config.toml
n_layer = 12
d_model = 256
n_head = 4
n_kv_head = 4
head_dim = 64
d_mlp = 1280
vocab_size = 4096
activation = "tanh_gelu"
norm = "layernorm"
norm_place = "pre"
norm_eps = 1e-06
positions = "learned"
qk_norm = false
attn_scale = 0.125
bias = "all"
tie_embeddings = true
parallel_block = false
init = "normal"
init_std_qkv = 0.0383
init_std_o = 0.0475
init_std_up = 0.0548
init_std_down = 0.0548
optimizer = "adam_hyperball"
lr = 0.00446
beta1 = 0.9
weight_decay = 0.0
lr_head = 0.00633
grad_clip = 0.5
warmup_steps = 200
schedule = "wsd"
decay_fraction = 1.0
decay_shape = "exp"
final_lr_fraction = 0.05
batch_tokens = [32768, 65536, 98304]
seq_len = 1024
doc_mask = true
train_tokens = 407300000
steps = 6858
dataset = "wikipedia_en"
MLP neurons of a small language model. Each row is named by its layer, matrix (up: input weights) and neuron, and shows model dimensions 160-255. Each number is 50 + 12 x the weight over its row's rms, rounded and kept within 0 to 99.
After each neuron's rows, "fires after" lists the tokens most often just before its 100 highest values on Wikipedia text that the model never trained on.

L6.up706:27 54 48 41 52 47 43 35 40 57 42 51 47 38 43 63 28 45 51 52 41 50 68 58 33 25 48 34 62 47 59 32 34 54 59 44 63 39 34 48 62 64 53 75 48 36 28 36 53 48 36 41 69 65 53 42 51 48 67 42 53 58 59 32 51 42 53 32 39 61 45 57 47 54 50 64 28 67 64 50 76 54 46 42 55 42 72 51 59 38 58 46 58 44 42 41
fires after: "\n\n", "\n", "===", " \"", "–"

L5.up499:57 31 48 44 65 59 35 47 70 36 54 44 48 39 59 70 38 69 56 33 50 47 30 52 40 42 27 47 47 56 51 33 52 55 58 54 45 57 60 36 37 46 37 49 40 40 55 33 41 51 63 49 67 66 55 63 64 73 50 72 54 47 49 58 53 54 82 58 55 30 41 48 49 60 67 51 35 46 38 39 54 54 50 39 54 64 65 52 43 59 55 51 65 23 33 42
fires after: " |", "|", ".", "\n", "In"

L9.up736:42 43 26 67 66 61 59 46 61 38 74 48 53 70 51 56 54 53 51 71 53 56 47 63 37 34 53 64 56 57 51 53 40 68 63 43 54 24 48 69 52 73 42 54 52 35 25 57 60 46 34 46 36 65 30 57 35 69 43 51 42 41 26 33 62 55 61 55 59 33 52 58 26 51 44 53 60 45 38 56 34 51 64 47 45 50 51 55 42 62 49 53 60 34 52 61
fires after: "\n\n", "\n", " =", "1", "ing"

L5.up197:50 50 58 52 46 52 23 57 53 47 72 41 53 58 50 43 59 60 79 53 54 53 39 51 69 53 51 87 55 36 47 41 76 60 45 57 55 51 43 60 39 44 34 62 57 51 51 40 47 61 54 50 65 51 30 62 40 57 60 41 34 48 45 64 50 53 43 47 32 32 46 51 60 54 41 51 76 47 60 73 49 38 67 49 63 33 27 51 51 56 34 41 32 40 35 45
fires after: "2", "1", " ", "−", " | "

L8.up777:52 51 61 70 55 59 31 33 57 58 44 39 57 54 57 38 60 58 55 25 39 57 37 38 48 45 61 71 48 51 43 40 46 34 33 32 56 46 39 66 48 67 23 73 61 44 43 35 48 55 50 24 31 47 46 60 51 37 39 58 46 54 37 62 58 56 81 55 68 29 59 64 49 42 56 42 66 46 38 42 57 45 37 67 49 37 60 46 59 61 62 55 53 18 59 36
fires after: "2", "1", "–"

L9.up273:64 35 79 52 45 44 74 25 61 56 47 37 57 27 49 53 62 50 53 41 24 56 34 55 30 26 54 54 39 38 66 45 44 71 46 34 52 49 47 64 24 66 42 57 32 45 55 43 66 59 59 53 39 61 65 22 33 39 52 63 44 51 52 22 56 49 62 64 52 46 45 58 41 39 48 57 47 74 57 66 55 53 57 51 26 50 59 79 55 51 46 52 58 60 63 39
fires after: " F", " St", " L", " G", " D", " K"

L2.up987:53 55 54 37 46 27 71 24 60 41 40 61 45 54 49 38 73 23 56 43 47 50 41 47 49 49 21 53 56 72 55 45 68 74 48 46 47 50 51 56 53 55 35 53 59 21 50 38 64 58 25 44 50 57 25 41 38 53 64 48 59 45 34 46 62 50 49 36 56 54 54 56 54 52 54 50 44 40 36 35 45 35 60 35 65 50 43 44 73 67 44 62 53 65 42 38
fires after: "\n\n", "\n"

L2.up667:74 35 39 68 48 45 59 39 54 57 57 39 68 53 65 50 40 43 50 41 46 60 62 35 44 31 61 45 53 43 60 62 59 53 43 52 66 41 48 28 54 37 49 73 62 32 53 51 48 67 55 55 37 63 56 53 57 35 66 45 64 47 31 59 45 55 53 35 51 72 40 63 39 49 26 53 66 64 82 59 56 48 46 53 34 35 46 41 53 36 53 46 43 37 57 49
fires after: " =", ")", "er", ") ="

L2.up89:37 56 53 32 54 28 48 63 43 55 38 56 55 53 35 37 67 54 67 39 41 40 47 56 56 42 62 42 68 54 55 36 53 63 41 44 45 68 37 50 35 45 51 71 60 57 28 41 36 62 37 50 42 47 33 65 40 55 57 49 61 62 26 46 71 42 43 34 35 42 60 66 54 56 45 47 43 36 43 39 51 56 47 43 64 54 44 53 56 39 16 57 48 69 59 54
fires after: "\n\n", "\n", "″"

L9.up258:30 54 53 64 43 34 32 39 66 29 73 38 49 38 53 47 50 68 39 45 50 32 45 39 43 48 42 53 68 38 66 57 63 59 52 40 50 43 45 68 33 41 38 67 44 56 43 39 48 48 32 58 59 33 53 45 47 59 49 29 61 51 66 52 39 59 38 47 68 54 49 42 51 56 51 60 57 39 39 52 47 37 61 49 38 37 50 37 44 39 42 38 60 41 66 53
fires after: " P", " t", " p", " T"

L2.up45:67 39 41 47 48 53 50 33 55 43 62 44 45 57 45 52 51 40 60 56 47 64 38 52 22 53 42 29 39 75 52 38 69 65 42 48 51 48 66 31 60 31 56 45 59 47 50 41 41 48 49 35 65 57 43 50 48 40 41 39 40 53 49 58 44 78 52 47 45 55 55 42 62 29 52 57 43 53 59 48 64 54 55 55 54 59 48 50 33 46 85 23 60 29 35 28
fires after: " (", "- ", "–", " ", " con", ", "

L8.up37:49 40 66 45 39 57 49 50 35 58 53 60 67 56 48 45 29 45 40 49 42 36 54 45 49 54 56 55 23 49 61 36 55 61 64 38 69 35 16 57 59 61 41 36 39 31 43 17 47 57 41 43 51 76 48 53 55 56 45 47 59 44 46 68 44 69 58 71 59 43 39 59 56 52 35 59 64 56 57 61 31 55 46 32 63 50 61 73 71 46 69 59 64 65 51 29
fires after: " f", " w", " b"

L5.up682:44 51 52 47 57 60 43 42 38 49 53 52 42 32 53 42 29 45 62 48 35 77 33 51 39 37 56 54 56 45 50 28 66 39 48 41 46 52 70 37 26 71 50 59 63 32 50 40 60 45 46 70 67 62 28 57 38 61 65 44 56 57 46 55 37 61 60 40 41 39 59 68 40 50 53 54 31 47 57 37 90 31 49 43 54 49 60 55 39 64 42 33 39 33 61 45
fires after: ".", "\n", "\n\n", "|", ", and"

L5.up1168:56 53 49 60 50 46 31 51 70 60 51 36 31 58 45 46 45 47 64 30 11 61 64 55 46 54 71 43 29 53 54 45 49 57 71 33 57 52 32 54 38 47 40 45 46 44 45 48 39 67 37 19 53 54 52 52 45 50 41 49 66 44 54 60 45 60 58 50 45 65 37 39 62 26 43 53 59 56 45 57 42 46 54 26 53 30 67 72 67 63 59 46 41 58 45 49
fires after: " v", " f", " p", " sp", " dep", " s"

L5.up271:51 40 45 65 42 38 60 36 47 41 59 64 57 54 75 43 59 65 87 61 53 69 46 57 53 56 67 56 66 38 51 36 62 57 36 75 49 73 45 43 28 62 51 68 38 48 48 45 43 29 75 75 75 36 41 42 55 42 52 35 43 55 27 41 52 36 32 54 38 55 42 38 45 34 62 54 39 42 36 51 47 35 53 39 44 56 25 50 45 56 55 49 58 42 33 41
fires after: "2", "1"

L5.up639:63 49 56 52 40 55 49 54 44 35 55 73 58 44 62 50 62 44 53 58 51 66 58 30 29 45 56 49 56 66 40 31 55 52 32 69 44 39 63 60 40 31 61 34 54 48 39 51 45 26 51 66 73 32 53 59 39 27 71 52 72 38 45 51 42 66 43 60 50 53 50 51 48 53 33 53 53 46 52 57 39 25 56 48 65 31 44 44 36 44 25 42 40 56 35 45
fires after: "2", "1", "8", "."

L6.up171:66 36 56 45 43 48 53 50 71 40 54 55 42 53 59 62 57 56 51 67 42 48 62 60 29 65 53 74 72 57 48 58 50 40 25 53 74 44 68 53 39 49 69 46 51 58 54 35 47 48 44 67 63 59 49 51 58 44 46 50 59 28 61 34 49 44 78 59 44 45 66 56 48 49 55 45 75 52 50 49 61 35 53 30 60 37 35 50 40 57 49 38 36 32 24 29
fires after: "\n", "| "

L9.up1274:32 46 53 43 66 51 38 30 46 39 48 48 73 53 74 34 33 42 62 54 47 34 51 44 49 32 49 33 53 53 77 48 62 31 40 25 47 69 55 53 54 57 50 71 47 56 50 38 44 45 32 37 53 58 83 55 44 32 36 54 67 66 53 65 34 27 46 41 50 35 51 52 50 64 49 62 54 33 55 48 57 53 43 54 65 48 48 75 32 33 38 47 52 43 46 52
fires after: ".", " =", " ===", "==", ")"

L5.up347:45 50 40 75 53 57 50 40 50 51 60 54 47 38 45 55 68 49 54 33 40 53 38 45 40 44 49 47 42 56 54 60 49 67 65 45 38 36 43 61 59 43 25 26 47 49 38 55 35 60 36 55 38 67 53 43 39 49 50 66 34 54 40 56 31 49 50 68 49 38 34 60 41 43 42 51 43 57 45 59 50 35 36 51 73 44 43 53 47 39 47 57 59 53 70 45
fires after: "\n", "\n\n", " |", "|", ") |"

L5.up14:42 55 73 33 54 57 59 40 52 41 54 50 69 74 37 51 58 44 63 53 45 48 55 33 54 71 73 58 39 40 69 13 63 62 51 44 47 43 35 47 50 51 55 59 67 57 46 52 48 61 54 58 47 53 60 56 56 39 55 60 47 40 38 61 75 59 41 57 60 21 56 44 44 55 37 56 66 32 54 55 57 37 69 31 56 72 61 53 50 58 30 53 46 47 46 46
fires after: "uk", " \"", " (", "2"

L8.up1108:34 60 58 58 27 58 36 42 38 34 57 48 52 41 38 55 24 49 47 34 61 55 74 57 22 30 52 71 41 30 66 66 32 48 60 46 42 35 58 65 47 59 31 68 58 42 56 39 58 78 55 36 37 48 39 62 17 47 45 80 43 67 44 54 54 51 57 46 52 52 59 54 48 41 54 33 30 35 47 57 31 39 45 24 35 43 56 56 41 65 58 49 42 37 47 30
fires after: " C", " c", "C", " |", " In"

L6.up86:65 30 56 30 49 43 56 34 33 50 61 33 36 35 43 72 54 40 52 66 34 54 30 38 29 64 53 59 52 45 60 59 75 34 68 48 48 31 57 75 69 48 51 40 49 19 55 47 58 50 35 36 41 65 50 32 44 53 53 53 44 55 49 36 50 49 48 49 48 50 53 52 54 41 53 68 49 37 40 51 57 46 71 47 51 38 64 64 36 52 56 48 60 36 44 45
fires after: "-", "|", "\n", "===", " |", "| No."

L2.up72:62 49 70 51 66 46 37 44 49 36 50 58 59 60 56 47 36 61 56 72 43 48 34 44 58 52 70 21 51 33 75 40 45 59 46 47 49 36 47 50 22 42 40 71 50 36 29 55 50 34 28 43 53 79 39 35 40 53 64 74 48 53 51 36 43 57 61 61 53 32 55 46 42 63 36 62 28 38 30 49 63 28 49 32 62 56 50 63 40 38 79 54 57 55 57 55
fires after: "\n\n", " | Votes |", "\n", "andidate", "| No."

L6.up385:45 58 68 52 52 45 60 44 31 67 56 44 45 25 47 41 62 59 50 62 44 59 42 46 52 61 41 60 30 46 68 49 39 77 45 33 68 27 39 59 47 59 46 60 70 35 25 44 72 64 30 37 29 64 48 43 41 39 69 61 49 45 48 71 51 52 38 23 38 58 64 55 54 57 41 51 27 42 59 42 44 34 62 22 61 70 61 48 62 46 53 28 49 39 61 34
fires after: "\n\n", ".", "\n", " was", " is"

L8.up1226:65 68 45 69 43 53 32 33 59 45 57 48 53 33 46 48 23 66 55 48 37 47 67 38 46 65 46 70 36 15 46 28 49 60 77 55 63 36 47 41 55 54 47 53 39 45 51 21 39 45 54 48 47 54 64 49 55 57 53 65 29 52 45 73 43 65 48 25 55 52 45 48 47 54 51 65 53 62 57 54 52 50 81 46 36 46 38 52 37 44 62 49 50 35 50 60
fires after: " f", " F", " St", " p"

L9.up71:38 41 65 48 44 53 57 53 65 50 53 42 40 46 52 38 50 55 56 40 59 45 38 65 41 57 58 54 54 45 60 37 44 43 64 43 58 40 42 53 56 75 43 52 59 44 49 18 58 47 38 63 45 50 76 40 45 64 59 58 59 62 52 46 17 46 66 22 63 49 54 55 33 48 55 47 60 60 46 51 60 43 68 43 64 60 50 54 33 45 45 27 81 33 61 33
fires after: " f", " b", " t", "B", "T", " p"

L5.up431:22 25 51 44 53 32 45 40 49 33 76 15 59 61 58 58 37 38 42 64 52 51 55 40 59 26 34 57 61 50 60 47 49 70 65 54 68 37 54 42 27 54 46 62 27 32 62 58 31 64 45 65 72 47 51 33 58 41 66 38 35 56 44 52 38 68 46 44 52 59 58 52 48 37 59 52 50 66 60 63 44 39 36 60 55 30 45 57 47 50 54 60 60 25 41 58
fires after: "2", "1"

L9.up227:64 56 44 41 73 69 45 38 42 48 52 63 63 39 65 36 36 53 58 32 28 78 42 46 26 49 59 70 78 57 71 56 52 72 38 49 36 35 35 49 38 78 43 63 58 56 55 59 37 41 40 52 48 62 63 37 69 57 30 61 66 49 62 50 24 53 47 58 62 55 77 62 55 57 58 62 44 60 66 59 62 53 50 49 73 39 56 48 48 49 40 60 58 40 50 36
fires after: "\n\n", " \"", "\n", " ", "===", "| "

L5.up891:38 55 31 49 55 50 65 54 51 66 60 38 42 35 44 64 34 55 34 65 51 46 45 39 35 48 50 51 25 56 77 39 50 58 65 36 62 45 39 35 63 53 49 56 53 37 48 39 37 52 19 30 32 52 73 41 35 56 46 61 51 52 36 51 61 45 52 47 34 59 53 65 49 55 75 47 38 58 37 52 33 29 63 53 49 56 68 47 48 67 62 62 61 53 64 30
fires after: "\n", ".", "-"

L5.up681:51 42 30 75 45 60 59 45 52 28 65 45 72 59 60 47 43 39 59 35 47 61 48 52 62 48 72 58 43 28 51 52 46 67 50 63 44 54 61 61 48 70 59 49 75 39 53 36 38 59 56 66 56 40 57 66 49 36 33 48 52 41 54 33 18 38 68 54 50 48 36 45 46 67 36 53 54 67 39 78 37 59 52 31 43 52 19 56 61 54 47 68 85 40 43 58
fires after: "1", "2"

L8.up964:67 60 68 48 65 26 62 32 37 62 69 53 52 39 83 51 39 74 57 37 35 45 66 49 55 51 47 31 59 63 49 47 55 53 37 53 55 44 52 90 50 56 60 68 61 48 40 67 55 43 29 56 69 59 53 14 44 40 58 68 59 61 52 54 42 48 61 53 51 38 62 57 50 49 47 49 52 67 60 55 50 47 77 53 41 70 60 51 38 72 32 56 64 57 52 56
fires after: "\n", " F", "\n\n", " f", " K", "F"

L6.up280:52 42 31 50 48 36 63 45 51 49 54 54 59 34 37 57 62 45 39 64 52 51 42 33 57 52 46 70 55 51 55 69 51 43 42 36 49 36 29 43 39 49 46 78 49 34 53 41 39 43 35 54 36 69 48 24 59 64 49 45 76 80 52 30 52 34 47 69 31 58 55 46 42 46 71 40 47 64 57 61 54 43 44 50 63 58 43 42 54 53 51 50 71 41 66 53
fires after: "\n", "- Cl", "-", ")"

L5.up462:43 40 57 47 48 47 64 54 48 49 62 38 48 28 73 52 31 66 55 48 53 60 53 41 55 39 69 49 61 75 66 65 63 47 40 38 52 43 61 50 52 41 47 78 50 40 62 56 51 46 46 51 60 77 59 39 47 49 55 52 56 37 19 60 36 54 60 42 58 55 69 48 38 74 43 46 50 44 44 48 70 64 46 29 67 62 75 48 34 59 26 41 49 27 58 36
fires after: "\n", "-", " |", "|", "1", " old"

L5.up1014:60 61 45 44 57 43 68 27 50 37 55 51 36 59 83 36 67 80 54 51 45 40 61 53 51 66 33 55 54 45 30 42 50 40 41 62 43 61 48 43 50 51 28 45 55 37 46 45 42 47 54 62 72 49 27 63 50 46 51 52 55 35 38 47 49 73 47 52 41 50 56 53 52 73 45 69 61 49 68 42 65 35 53 35 55 39 42 55 44 70 19 53 58 41 27 43
fires after: "2", ".", "1", "′", "\n"

L9.up256:55 68 61 63 36 37 51 32 67 53 65 48 38 74 56 40 36 49 55 60 57 31 39 55 52 53 57 52 32 35 54 78 49 60 68 58 55 58 39 76 45 47 70 44 62 41 53 43 45 70 35 68 57 69 66 58 32 30 29 52 57 45 52 48 35 45 60 66 60 53 59 47 45 45 47 59 38 36 50 70 47 39 45 58 63 48 39 84 67 70 53 64 61 45 46 34
fires after: "1", "2", " f", " n"

L5.up1238:84 40 72 44 56 47 38 50 30 47 29 47 39 69 52 28 45 61 71 63 45 52 36 43 45 56 55 37 47 62 47 57 78 45 39 49 45 46 46 59 46 37 53 56 61 25 38 33 52 36 47 56 54 56 52 57 49 37 51 53 56 78 57 57 46 48 46 53 45 58 56 46 54 23 45 43 21 42 50 69 39 63 47 34 35 71 41 68 52 43 66 64 37 49 43 33
fires after: " ", " on ", " (", ": "

L8.up194:59 33 59 57 58 30 69 42 58 29 58 31 46 51 49 30 50 59 55 57 71 50 45 56 30 40 55 61 63 35 62 39 55 58 56 43 59 40 52 33 45 40 33 52 44 50 39 16 41 46 37 55 54 46 33 50 46 36 57 59 67 47 46 52 34 62 53 60 70 69 53 54 53 59 54 72 47 40 56 57 27 47 38 41 42 29 48 68 42 62 54 66 69 40 51 46
fires after: ".", "1", "4", "6", "2"

L6.up856:67 53 61 37 65 56 58 39 64 41 53 31 61 43 36 60 51 60 62 46 62 40 60 51 57 23 56 60 49 44 43 31 48 65 47 49 78 51 39 53 46 50 44 53 47 56 39 38 36 60 33 72 60 61 44 17 45 48 59 48 43 29 53 45 52 66 65 49 32 51 42 54 51 55 45 59 45 59 44 61 53 65 45 36 61 46 54 56 56 58 47 50 63 60 29 35
fires after: "\n", "==", "- •", "| ", "\n\n"

L5.up55:66 67 62 54 45 43 38 42 43 34 76 48 48 50 51 55 39 67 42 49 38 60 47 42 46 39 55 42 50 44 61 52 34 36 53 44 32 20 58 64 42 47 50 32 37 28 52 52 55 44 30 45 51 63 47 36 36 48 62 52 51 34 55 65 48 42 37 47 54 66 59 49 38 71 40 57 57 61 41 58 32 44 58 55 50 51 72 43 39 53 53 54 48 41 52 48
fires after: " |", "\n", "|---|---|---|---", " | P", " Go"

L5.up826:66 51 58 53 60 42 27 52 44 38 51 53 57 58 70 25 38 31 38 49 60 47 48 42 41 33 51 42 41 41 64 44 45 66 62 61 33 49 62 37 70 36 53 48 64 36 60 38 30 39 12 48 52 62 41 60 52 63 37 55 66 54 61 60 54 60 55 52 50 46 53 43 43 41 45 68 59 57 29 52 46 25 60 46 29 61 58 56 40 25 40 48 66 52 42 50
fires after: " l", " w", " g", " st", " h", " c"

L6.up185:38 33 68 35 46 48 41 19 52 51 37 35 41 41 56 57 45 45 40 68 39 55 35 34 53 51 40 59 32 57 44 44 60 51 44 45 48 50 47 51 67 56 26 61 58 39 33 51 51 72 56 54 53 46 55 43 54 51 44 25 45 46 61 40 52 61 55 33 42 37 48 47 59 45 56 50 60 42 36 45 67 57 51 55 37 50 48 41 35 47 52 59 47 46 52 54
fires after: "\n", "|", "-"

L5.up525:37 55 49 37 51 45 64 41 42 36 50 59 56 52 45 34 18 64 60 49 40 53 62 44 12 43 66 43 37 28 56 46 40 56 51 55 46 51 48 47 64 53 23 61 47 44 43 53 56 46 45 34 57 60 63 71 47 59 34 56 45 69 72 27 36 45 40 62 42 59 33 80 59 43 56 54 52 56 46 56 78 43 46 28 55 51 42 53 51 45 52 40 46 43 60 52
fires after: "\n\n", "\n", ".", ")", "2"

L6.up347:69 49 45 38 57 44 45 57 49 44 41 49 37 41 34 45 43 52 41 52 27 23 46 48 30 67 58 58 58 67 73 49 53 64 56 48 47 28 24 90 49 40 59 30 27 32 61 57 32 40 55 55 48 67 69 42 30 46 47 62 68 48 38 51 42 31 55 65 36 40 41 57 40 46 53 65 49 56 53 48 43 31 55 43 67 40 57 47 42 75 63 62 54 54 70 39
fires after: " |", "\n", "-", "- •", "\n\n"

L2.up162:79 48 56 52 58 48 45 28 53 59 79 39 54 54 67 40 61 53 47 70 35 55 34 68 35 55 50 57 30 65 61 38 52 61 52 84 40 42 53 63 36 44 47 62 52 53 59 34 57 44 57 33 65 50 42 54 50 49 68 64 63 53 52 58 42 72 57 43 48 29 54 29 47 81 63 49 48 51 63 55 40 57 65 34 57 48 26 54 35 41 41 26 39 52 44 48
fires after: " (", " | ", "- ", " ", "| "

L2.up840:49 57 42 57 56 41 53 60 54 30 77 58 33 67 82 50 75 46 49 50 58 51 39 30 60 66 73 34 48 45 49 44 36 62 42 53 55 59 48 37 67 51 40 57 52 21 41 48 45 52 55 76 50 45 45 38 36 39 58 58 56 42 43 44 26 48 55 39 40 38 45 62 44 43 39 49 47 39 58 58 35 52 53 50 38 67 54 76 60 57 63 50 57 48 49 52
fires after: "1", "2"

L5.up1091:71 33 34 52 61 47 51 49 53 49 29 54 28 47 48 46 43 55 58 73 40 51 65 59 36 36 39 66 43 63 70 37 39 48 40 54 57 35 37 39 37 51 27 66 53 57 63 51 37 57 36 48 45 40 47 35 51 30 55 56 69 53 19 43 44 79 72 40 55 47 65 51 57 66 62 45 42 54 66 45 49 43 67 27 46 32 62 41 44 70 48 40 47 65 49 50
fires after: " | ", "| ", "-", " (", "|  |", "|"

L5.up1124:74 65 70 59 50 45 34 40 56 39 63 43 52 44 41 65 54 48 39 41 62 32 62 36 51 48 61 56 52 39 73 57 49 69 65 44 39 34 54 58 30 55 45 60 48 45 50 55 55 50 45 62 59 70 36 57 32 35 69 33 48 53 43 67 63 61 41 48 36 39 46 55 36 64 44 57 43 35 17 52 49 43 24 49 44 22 56 50 44 70 52 81 32 42 56 48
fires after: " |", "\n\n", " Go", "|", " | N", "\n"

L2.up40:62 39 46 54 54 62 45 29 56 47 75 39 57 82 47 57 48 48 64 49 51 60 43 41 58 44 59 61 46 42 59 40 31 64 74 32 42 41 68 46 55 56 41 58 54 20 30 64 29 43 45 69 48 56 32 34 50 20 60 72 75 27 36 54 44 63 51 47 42 39 33 55 55 47 37 51 41 55 42 57 47 48 47 42 37 59 51 66 50 25 68 60 72 28 41 53
fires after: "2", "1"

L9.up98:33 65 61 41 47 57 33 49 46 41 39 37 52 55 37 53 55 34 39 35 58 49 58 60 33 33 46 59 52 40 67 64 46 49 75 12 63 50 48 30 47 46 33 58 41 15 53 40 49 46 54 42 41 50 40 51 36 44 53 51 41 56 63 46 50 58 73 54 49 54 50 64 46 34 76 35 29 35 55 38 40 76 29 44 44 43 46 37 68 45 54 55 42 51 73 44
fires after: " m", " c", "\n", " In", "A", " b"

L6.up1223:55 58 28 51 56 50 44 56 58 63 57 41 63 60 51 60 49 72 37 54 27 41 40 39 42 60 40 53 34 47 76 41 43 56 59 31 42 47 42 63 46 58 36 67 34 50 47 43 55 34 36 44 45 68 55 28 40 60 57 46 56 39 40 33 66 58 46 37 36 69 54 66 38 42 52 40 54 46 68 50 51 40 42 69 41 42 62 26 48 51 55 43 63 46 63 36
fires after: "\n", "- •", "-", "|"

L8.up253:28 50 56 56 63 50 25 44 50 61 46 65 44 49 53 69 58 49 41 49 65 33 49 49 50 54 54 50 51 32 60 25 46 47 81 67 43 40 55 55 50 55 36 48 44 49 34 35 56 46 13 86 38 58 53 37 46 57 50 52 27 65 70 50 52 68 78 42 41 38 58 60 48 66 56 71 27 58 57 64 46 33 67 39 37 64 51 58 50 33 59 33 53 39 39 44
fires after: " l", "\n", " st", " L", " str"

L6.up1267:74 46 39 73 64 59 45 46 37 38 38 50 44 56 47 46 55 35 55 51 52 22 42 40 60 57 59 59 41 48 43 47 56 39 59 42 57 42 57 46 61 68 39 51 67 70 50 65 31 58 41 43 44 47 68 49 44 47 45 51 69 43 34 37 42 54 75 46 45 50 54 68 49 40 67 56 51 52 65 65 60 30 58 35 51 31 58 50 18 58 74 59 77 56 39 52
fires after: "- ", "-", "\n", " (", "| ", "\n\n"

L8.up1231:41 44 39 43 44 36 61 37 36 64 47 61 29 44 54 53 41 34 35 68 59 23 45 45 40 23 48 38 50 48 55 55 57 44 64 49 77 32 41 62 50 36 50 64 71 40 34 30 59 56 33 34 54 44 50 22 44 34 61 56 47 47 70 59 67 55 45 49 47 33 48 59 30 54 48 54 39 36 36 43 52 39 58 45 48 53 76 83 57 43 55 55 49 34 59 48
fires after: "\n\n", " le", " l", "is", " en", " dis"

L9.up175:47 50 62 34 66 43 45 47 40 56 62 25 65 31 75 44 60 61 65 36 37 56 46 38 29 39 77 77 45 56 65 45 53 73 46 43 50 44 48 52 59 66 42 54 39 27 47 52 49 55 57 41 63 54 48 49 57 56 60 53 42 39 41 69 23 46 71 57 50 52 64 61 45 37 68 61 52 41 45 56 25 63 55 64 48 43 50 36 49 63 44 30 33 43 50 49
fires after: "A", " A", " O", " a", " The", ", A"

L5.up5:71 55 72 36 43 47 64 45 68 63 58 36 47 33 50 56 58 70 42 75 63 58 63 58 39 41 69 49 55 44 37 47 53 73 32 60 47 45 39 66 45 68 37 68 45 61 33 66 47 56 47 57 40 68 24 45 34 38 36 48 44 35 58 39 64 57 54 48 42 71 50 45 66 62 57 45 70 63 46 49 58 49 45 57 48 51 33 47 53 64 39 29 26 30 43 30
fires after: " |", " % |", "|---|---|---|---|---|---|", "| ", " "

L5.up190:59 55 48 56 64 43 52 46 60 55 66 48 58 52 44 58 67 66 54 57 63 48 43 59 20 46 60 50 57 38 61 60 65 62 64 30 48 27 50 55 58 46 50 74 53 40 46 40 49 29 37 41 48 63 78 56 49 58 57 73 41 52 48 66 39 30 61 57 42 32 32 50 40 59 46 59 77 49 46 42 55 50 59 37 81 41 24 62 45 63 54 28 60 41 48 48
fires after: "\n", " | ", " (", " was born"

L2.up1162:67 30 35 42 62 58 43 30 61 60 36 48 62 60 71 60 40 29 50 38 44 54 57 48 60 34 42 24 53 31 47 55 48 56 65 35 49 58 59 60 49 38 59 52 71 40 72 46 42 40 58 49 53 64 60 51 51 27 46 65 50 41 40 33 31 48 62 52 60 41 44 52 52 39 36 63 40 33 51 57 38 43 45 45 51 53 49 35 37 53 43 57 46 47 61 53
fires after: " =", ")", ") =", "er"

L8.up653:48 47 59 64 63 54 49 61 69 71 50 35 49 57 67 48 51 50 59 79 38 47 48 16 40 34 47 62 41 56 58 64 39 61 47 39 51 32 53 59 63 57 39 54 60 34 44 43 35 37 45 37 56 53 63 22 58 30 58 41 54 53 42 40 53 43 51 65 24 55 41 50 25 46 59 65 47 50 58 65 27 49 54 41 35 52 49 43 57 66 48 57 52 44 42 50
fires after: "\n\n", "\n", "arly", "==", " E", " and"

L8.up491:46 64 51 49 41 65 40 69 47 36 57 56 55 53 57 71 61 63 70 51 54 54 53 39 28 64 51 46 36 39 66 51 43 36 48 53 58 44 47 69 56 47 46 64 47 51 56 28 51 55 52 28 37 53 59 51 17 56 57 50 30 40 41 83 71 59 50 28 38 83 50 62 58 53 33 54 61 52 28 49 32 45 33 34 57 47 54 57 56 47 34 44 58 53 35 47
fires after: "\n\n", ".", " |", "\n", ") |"